Weights of a small GPT-style language model, trained from scratch on English Wikipedia: untied embeddings, 1690M tokens.
MLP neurons of a small language model. Each row is named by its layer, matrix (gate and up: input weights) and neuron, and shows model dimensions 336-463. Each number is 200 + 20 x the weight over its row's rms, rounded and kept within 0 to 999. A neuron's up and down rows have the sign that makes its largest values positive.
After each neuron's rows, "fires after" lists the tokens most often just before its 100 highest values on Wikipedia text that the model never trained on.

L2.gate1428,175,238,220,211,199,231,193,223,187,204,175,186,218,200,191,199,195,163,221,168,198,211,143,209,175,197,151,185,236,248,195,200,211,174,204,207,202,182,196,186,194,197,212,163,215,202,204,217,172,175,207,196,230,165,178,190,182,230,204,209,180,183,219,202,224,204,211,199,217,220,169,227,217,204,246,224,208,201,203,190,213,181,179,177,219,197,211,175,226,242,199,219,191,191,200,197,220,177,216,155,210,186,207,177,175,136,234,199,205,188,222,170,214,213,189,195,210,210,183,191,216,174,190,180,161,203,228,204
L2.up1428,232,190,205,146,234,178,202,204,187,194,210,175,193,217,185,189,197,200,206,194,195,180,212,171,180,180,215,167,199,176,207,193,135,204,182,156,158,241,191,180,214,166,227,172,216,218,210,193,222,210,186,200,147,207,221,178,225,171,190,195,220,224,194,153,199,176,190,241,194,200,176,194,184,179,224,206,223,160,229,160,209,217,191,218,192,193,214,177,219,193,179,196,175,216,218,192,186,198,175,193,171,172,197,214,209,206,157,193,185,194,166,203,205,183,231,191,222,215,196,191,199,207,218,197,216,180,218,193
fires after: " | ", "; ", "–"

L2.gate1314,207,182,201,212,217,189,181,223,180,194,179,202,214,197,192,209,189,203,253,167,230,204,177,219,190,189,181,214,235,206,194,185,209,206,217,169,226,188,216,188,186,180,180,165,199,193,187,217,205,228,188,220,208,185,209,186,223,218,182,208,178,231,211,211,216,201,201,205,212,206,194,215,195,209,202,197,183,215,189,179,177,169,201,239,206,192,164,214,225,244,181,208,203,270,223,171,171,152,163,229,188,218,195,217,208,192,194,211,227,231,192,166,200,196,203,159,186,207,225,246,179,191,191,189,200,242,204,178
L2.up1314,207,240,197,203,167,192,193,212,208,207,195,200,178,207,225,173,198,167,187,212,219,215,187,159,187,246,185,192,165,192,195,198,184,186,182,210,180,197,184,172,204,211,208,248,237,197,202,193,173,199,216,174,168,211,203,207,216,205,175,173,222,175,166,207,208,190,217,174,208,168,201,195,194,222,186,219,229,228,177,211,220,244,211,220,154,215,216,186,174,201,206,156,237,192,205,149,191,224,195,206,180,208,205,194,215,217,214,198,220,232,191,190,207,196,209,221,216,209,169,186,215,157,200,194,161,200,185,199
fires after: " | ", "–", "."

L2.gate574,206,203,207,239,208,181,222,218,172,171,185,204,171,177,203,196,202,187,196,174,193,174,190,219,212,163,179,196,200,216,199,194,153,197,232,176,185,213,170,198,222,211,185,175,191,195,225,211,205,207,227,181,158,198,204,196,201,171,225,208,187,183,175,200,188,183,193,186,188,222,227,226,185,204,210,162,194,220,213,206,214,198,192,258,176,196,179,184,220,241,177,188,202,195,189,217,193,213,178,176,191,198,224,230,205,210,213,168,196,233,233,176,233,193,191,208,179,197,222,230,195,194,204,205,190,216,198,208
L2.up574,213,178,207,207,199,190,187,228,206,216,224,165,197,195,239,189,197,233,180,213,213,204,200,204,193,195,228,173,192,206,229,207,218,192,228,193,184,220,217,195,228,216,231,165,163,164,196,222,227,226,208,200,175,180,226,176,206,201,213,215,217,210,188,174,183,186,189,197,174,201,189,198,212,184,191,194,221,222,186,211,206,184,184,165,172,194,196,258,183,196,211,189,188,209,217,190,209,216,224,230,204,186,197,206,224,224,189,177,195,206,176,173,227,169,211,241,204,193,210,173,202,222,185,187,180,190,213,201
fires after: ".", "\n\n", "2", " He", "1"

L2.gate1014,201,208,186,215,201,191,234,214,215,246,157,187,234,234,211,192,215,203,195,169,204,234,191,184,160,182,213,191,215,194,173,175,231,206,240,204,186,190,179,185,211,221,215,155,209,213,222,221,199,172,191,206,266,183,227,183,223,230,206,208,198,191,182,234,219,255,214,194,202,172,211,249,158,200,223,157,198,212,203,243,215,219,167,198,198,180,204,194,180,202,186,212,201,216,201,182,175,200,161,197,207,208,209,200,206,161,187,209,219,154,220,201,206,200,201,207,201,201,205,220,213,198,179,187,188,194,210,166
L2.up1014,205,200,216,212,196,223,186,203,196,188,217,204,178,203,182,192,215,193,197,201,185,175,211,215,206,187,209,199,223,139,224,235,185,192,217,184,161,191,165,248,211,184,210,159,220,205,235,203,203,205,213,212,225,185,181,173,189,234,213,217,206,173,216,206,224,208,241,200,155,191,208,196,208,197,160,203,165,193,199,198,181,244,195,195,233,192,185,216,255,173,204,168,203,188,178,222,215,222,166,208,204,167,216,188,217,202,166,239,174,218,220,204,239,181,213,191,167,191,227,230,238,229,192,222,177,234,165,155
fires after: "1", "2"

L2.gate1851,207,179,211,195,214,202,196,190,176,256,212,204,224,177,211,245,181,226,180,192,208,213,169,176,202,221,218,216,194,181,198,190,166,205,183,212,185,243,181,153,209,180,203,123,218,199,221,203,169,215,205,189,191,224,180,188,217,207,229,221,241,194,156,231,180,203,205,215,239,205,174,225,216,164,197,200,239,179,184,193,177,189,182,200,201,157,203,181,176,188,220,212,194,208,223,177,225,195,251,224,229,205,158,181,213,191,222,226,201,215,183,184,207,185,185,178,228,183,192,185,171,204,204,170,195,232,248,187
L2.up1851,190,169,208,197,179,174,144,205,183,205,198,201,213,211,198,178,231,209,170,192,211,204,181,206,200,225,212,192,220,212,227,192,205,181,211,239,185,186,205,210,237,203,219,231,206,135,213,193,206,215,211,205,209,199,204,183,201,196,199,221,203,180,210,168,198,193,244,220,177,198,210,187,175,180,201,206,176,197,205,222,213,211,216,182,206,197,178,241,202,176,207,150,202,202,164,193,164,160,191,184,188,226,197,181,200,198,191,199,215,207,229,196,218,178,214,201,186,173,227,194,215,197,183,212,226,163,215,196
fires after: "\n", "\n\n"

L2.gate1419,173,189,200,193,206,180,198,233,198,202,190,200,201,209,202,189,185,198,188,183,208,204,216,211,193,194,196,179,225,230,229,206,214,189,170,194,180,200,201,193,184,208,192,157,219,192,217,223,203,206,214,201,190,167,208,199,223,209,210,237,185,207,198,192,222,125,191,230,190,160,229,198,205,195,239,207,195,243,198,169,205,223,178,201,208,173,225,182,188,260,228,214,167,223,181,212,204,161,194,191,172,211,183,205,214,148,217,194,206,221,184,190,214,207,192,219,186,179,210,221,206,184,178,194,213,229,204,193
L2.up1419,191,204,166,211,202,170,223,184,242,198,196,168,203,197,178,213,174,208,220,200,179,212,195,221,204,187,209,188,159,200,195,171,214,182,212,215,219,203,196,197,189,202,221,206,194,180,219,203,177,174,216,177,159,205,206,228,204,163,180,199,210,191,181,199,212,187,231,195,256,203,184,209,159,233,229,227,236,210,203,180,243,202,215,205,181,196,208,218,178,222,202,212,223,190,216,167,184,213,222,171,182,170,222,219,210,192,194,156,207,191,235,169,222,147,168,251,183,219,206,195,200,201,176,224,173,220,194,218
fires after: "0", " | ", "2", "; "

L2.gate1491,170,147,167,192,210,196,209,184,209,224,199,211,184,212,233,181,209,222,203,190,217,234,196,208,217,166,189,195,181,193,206,174,212,199,194,207,206,217,193,176,193,187,220,196,247,176,202,202,191,230,182,207,196,251,200,149,222,194,167,219,179,220,215,205,212,194,235,219,164,209,177,187,184,187,207,207,192,190,191,177,187,219,174,219,194,208,203,223,218,221,176,251,169,208,204,212,209,207,252,229,199,204,221,231,203,208,211,159,208,189,198,195,234,195,211,204,206,199,215,194,216,199,190,199,183,207,185,191
L2.up1491,174,190,207,139,199,242,175,174,193,187,175,187,179,185,205,201,174,215,212,222,193,178,191,172,208,180,198,164,211,156,210,200,178,194,175,194,168,222,192,170,225,197,186,224,165,178,180,192,218,235,215,206,209,229,194,183,168,250,191,239,220,216,171,222,164,213,203,170,180,194,176,190,182,199,203,174,204,224,173,137,205,194,186,211,222,175,193,180,169,200,180,198,233,195,195,198,203,200,182,178,200,191,205,209,203,170,209,216,229,219,199,248,187,200,181,194,207,182,207,231,191,205,202,199,185,233,213,183
fires after: "\n\n", ".", "==", "==="

L2.gate727,212,184,223,211,194,203,185,217,222,207,177,216,200,197,204,204,194,163,201,216,198,198,162,214,185,154,148,169,208,206,220,220,216,196,214,227,208,205,191,165,187,205,182,135,185,205,232,217,192,204,213,240,225,188,212,185,187,194,191,242,197,227,193,198,194,203,203,205,188,194,198,202,183,181,235,209,164,247,214,198,199,199,171,209,189,178,238,192,205,242,189,210,192,188,229,198,191,168,205,179,201,191,196,190,203,163,228,179,207,229,234,202,197,203,189,181,207,181,189,242,234,210,166,206,211,187,179,166
L2.up727,208,155,218,191,175,191,190,186,198,246,220,206,188,214,161,200,237,192,227,232,163,203,185,229,205,184,166,197,262,196,191,161,213,203,204,190,201,192,180,184,192,208,201,220,209,206,208,232,193,190,232,201,198,220,218,190,164,221,186,196,180,198,188,205,234,172,217,164,176,220,240,213,224,190,169,185,190,235,204,197,160,214,229,219,159,207,218,191,196,183,182,221,162,227,225,193,177,208,194,213,229,213,177,217,196,228,190,228,219,167,186,147,210,175,223,244,197,191,191,205,177,214,195,248,215,189,197,209
fires after: " | ", " ", "–", "; ", " / "

L2.gate2176,185,208,174,186,213,191,165,241,174,219,228,215,217,219,228,212,213,214,164,158,224,179,180,210,176,214,203,214,203,210,200,216,228,214,194,203,211,206,190,167,218,207,215,221,197,193,219,207,210,207,208,196,223,215,212,185,197,208,194,218,201,188,167,197,207,181,251,184,227,206,206,193,200,174,234,177,190,211,200,179,197,215,172,188,232,199,183,203,204,178,211,198,210,195,232,202,218,195,196,212,221,186,181,211,165,196,180,202,220,164,198,207,231,219,218,193,176,192,205,203,212,201,211,188,214,178,197,206
L2.up2176,221,200,187,176,186,210,192,189,228,236,204,204,178,170,184,179,222,198,197,177,192,199,219,214,196,234,189,231,192,175,218,219,228,211,236,193,211,193,202,219,203,209,198,190,190,175,208,188,210,227,196,207,225,177,201,185,210,194,196,189,206,205,237,162,218,178,189,222,178,179,209,190,197,177,192,211,155,157,194,195,191,219,197,202,217,184,197,175,214,192,201,183,197,193,194,197,184,216,214,218,215,232,193,200,219,255,201,224,229,236,206,204,187,209,202,174,175,189,214,200,200,231,207,230,193,168,173,178
fires after: "1", "\n", "\n\n"

L2.gate680,171,190,208,211,202,185,188,188,205,233,209,172,218,188,199,210,239,189,202,174,214,220,218,253,200,207,150,211,204,201,219,222,214,193,228,175,208,194,203,176,217,198,203,204,213,217,221,234,208,214,179,210,216,190,230,198,195,213,156,212,230,228,206,230,194,222,195,199,194,199,206,217,190,204,199,190,178,182,228,212,219,173,169,201,211,179,225,199,241,218,152,198,189,227,241,227,219,185,173,182,203,204,199,183,216,211,195,202,200,196,196,178,207,228,192,229,177,193,209,221,184,182,175,220,212,189,213,218
L2.up680,214,205,187,220,225,200,169,176,199,190,215,179,198,224,211,220,194,184,228,209,217,223,229,182,197,216,178,187,181,189,215,213,202,184,239,190,219,206,154,193,199,197,213,220,199,197,201,214,198,212,183,220,204,211,231,210,173,194,191,215,210,179,195,216,201,238,199,168,206,227,204,190,203,214,179,197,201,217,200,200,213,177,198,206,197,198,184,205,239,203,182,169,175,207,181,208,196,187,179,195,220,173,212,201,187,176,228,159,216,199,201,238,191,242,199,233,165,216,185,242,192,204,185,237,187,188,232,187
fires after: "==", " ==", " ===", "===", "z", "v"

L2.gate1944,174,201,199,229,199,165,204,213,197,207,173,185,186,204,213,213,158,224,207,154,200,189,185,204,180,169,179,189,183,182,191,176,213,201,201,171,170,214,164,206,170,206,175,206,211,194,236,224,215,225,210,226,193,224,210,202,249,215,203,177,196,208,188,221,190,206,203,242,219,204,227,191,218,209,212,174,208,192,210,193,225,187,206,235,191,215,196,164,184,206,196,192,210,188,200,222,205,196,212,211,168,191,221,211,169,215,195,190,177,231,179,199,236,191,213,219,229,168,185,206,239,185,186,192,173,196,241,222
L2.up1944,206,180,221,178,187,208,213,177,206,206,200,169,190,184,228,208,181,208,205,187,192,218,209,210,202,211,191,188,220,180,230,181,208,200,228,200,195,198,202,226,206,245,176,207,227,196,213,199,208,191,284,194,164,224,213,198,202,217,176,185,211,220,194,194,224,182,191,195,182,196,188,205,196,184,170,195,210,238,176,232,189,164,188,193,169,188,159,175,209,172,187,211,248,180,198,205,188,205,194,188,200,207,207,211,192,210,221,177,211,227,188,187,205,204,215,222,209,184,202,186,198,172,182,192,132,209,206,214
fires after: "2", "\n\n", "."

L2.gate2520,191,209,211,161,202,223,228,185,183,240,191,175,195,194,166,230,167,226,199,152,212,204,187,192,197,173,216,179,220,223,186,204,190,204,201,192,170,238,206,202,186,254,186,220,234,164,208,175,187,189,189,208,205,166,214,214,211,190,220,181,205,215,216,177,208,208,184,201,155,184,214,151,183,170,209,210,143,174,219,185,214,192,163,211,198,191,175,202,212,239,207,190,199,182,198,205,186,194,188,209,211,226,200,205,197,206,201,202,185,208,223,208,189,205,202,187,185,161,198,226,200,168,166,214,200,191,228,181
L2.up2520,205,220,195,194,202,165,206,212,188,181,192,213,183,208,212,193,205,169,191,187,218,197,196,177,198,214,184,197,213,235,200,191,202,173,199,192,219,188,159,212,176,213,190,220,186,202,208,191,189,191,176,214,192,181,205,204,199,236,197,189,235,169,203,231,184,212,199,208,216,179,198,178,156,232,185,181,213,194,244,202,189,181,180,156,210,185,162,173,186,193,224,209,167,189,226,187,240,195,178,186,193,203,202,201,220,181,215,198,185,174,253,171,201,176,206,156,229,188,219,197,191,161,198,228,173,215,190,204
fires after: " | ", "–", "| ", "-", " ", " ("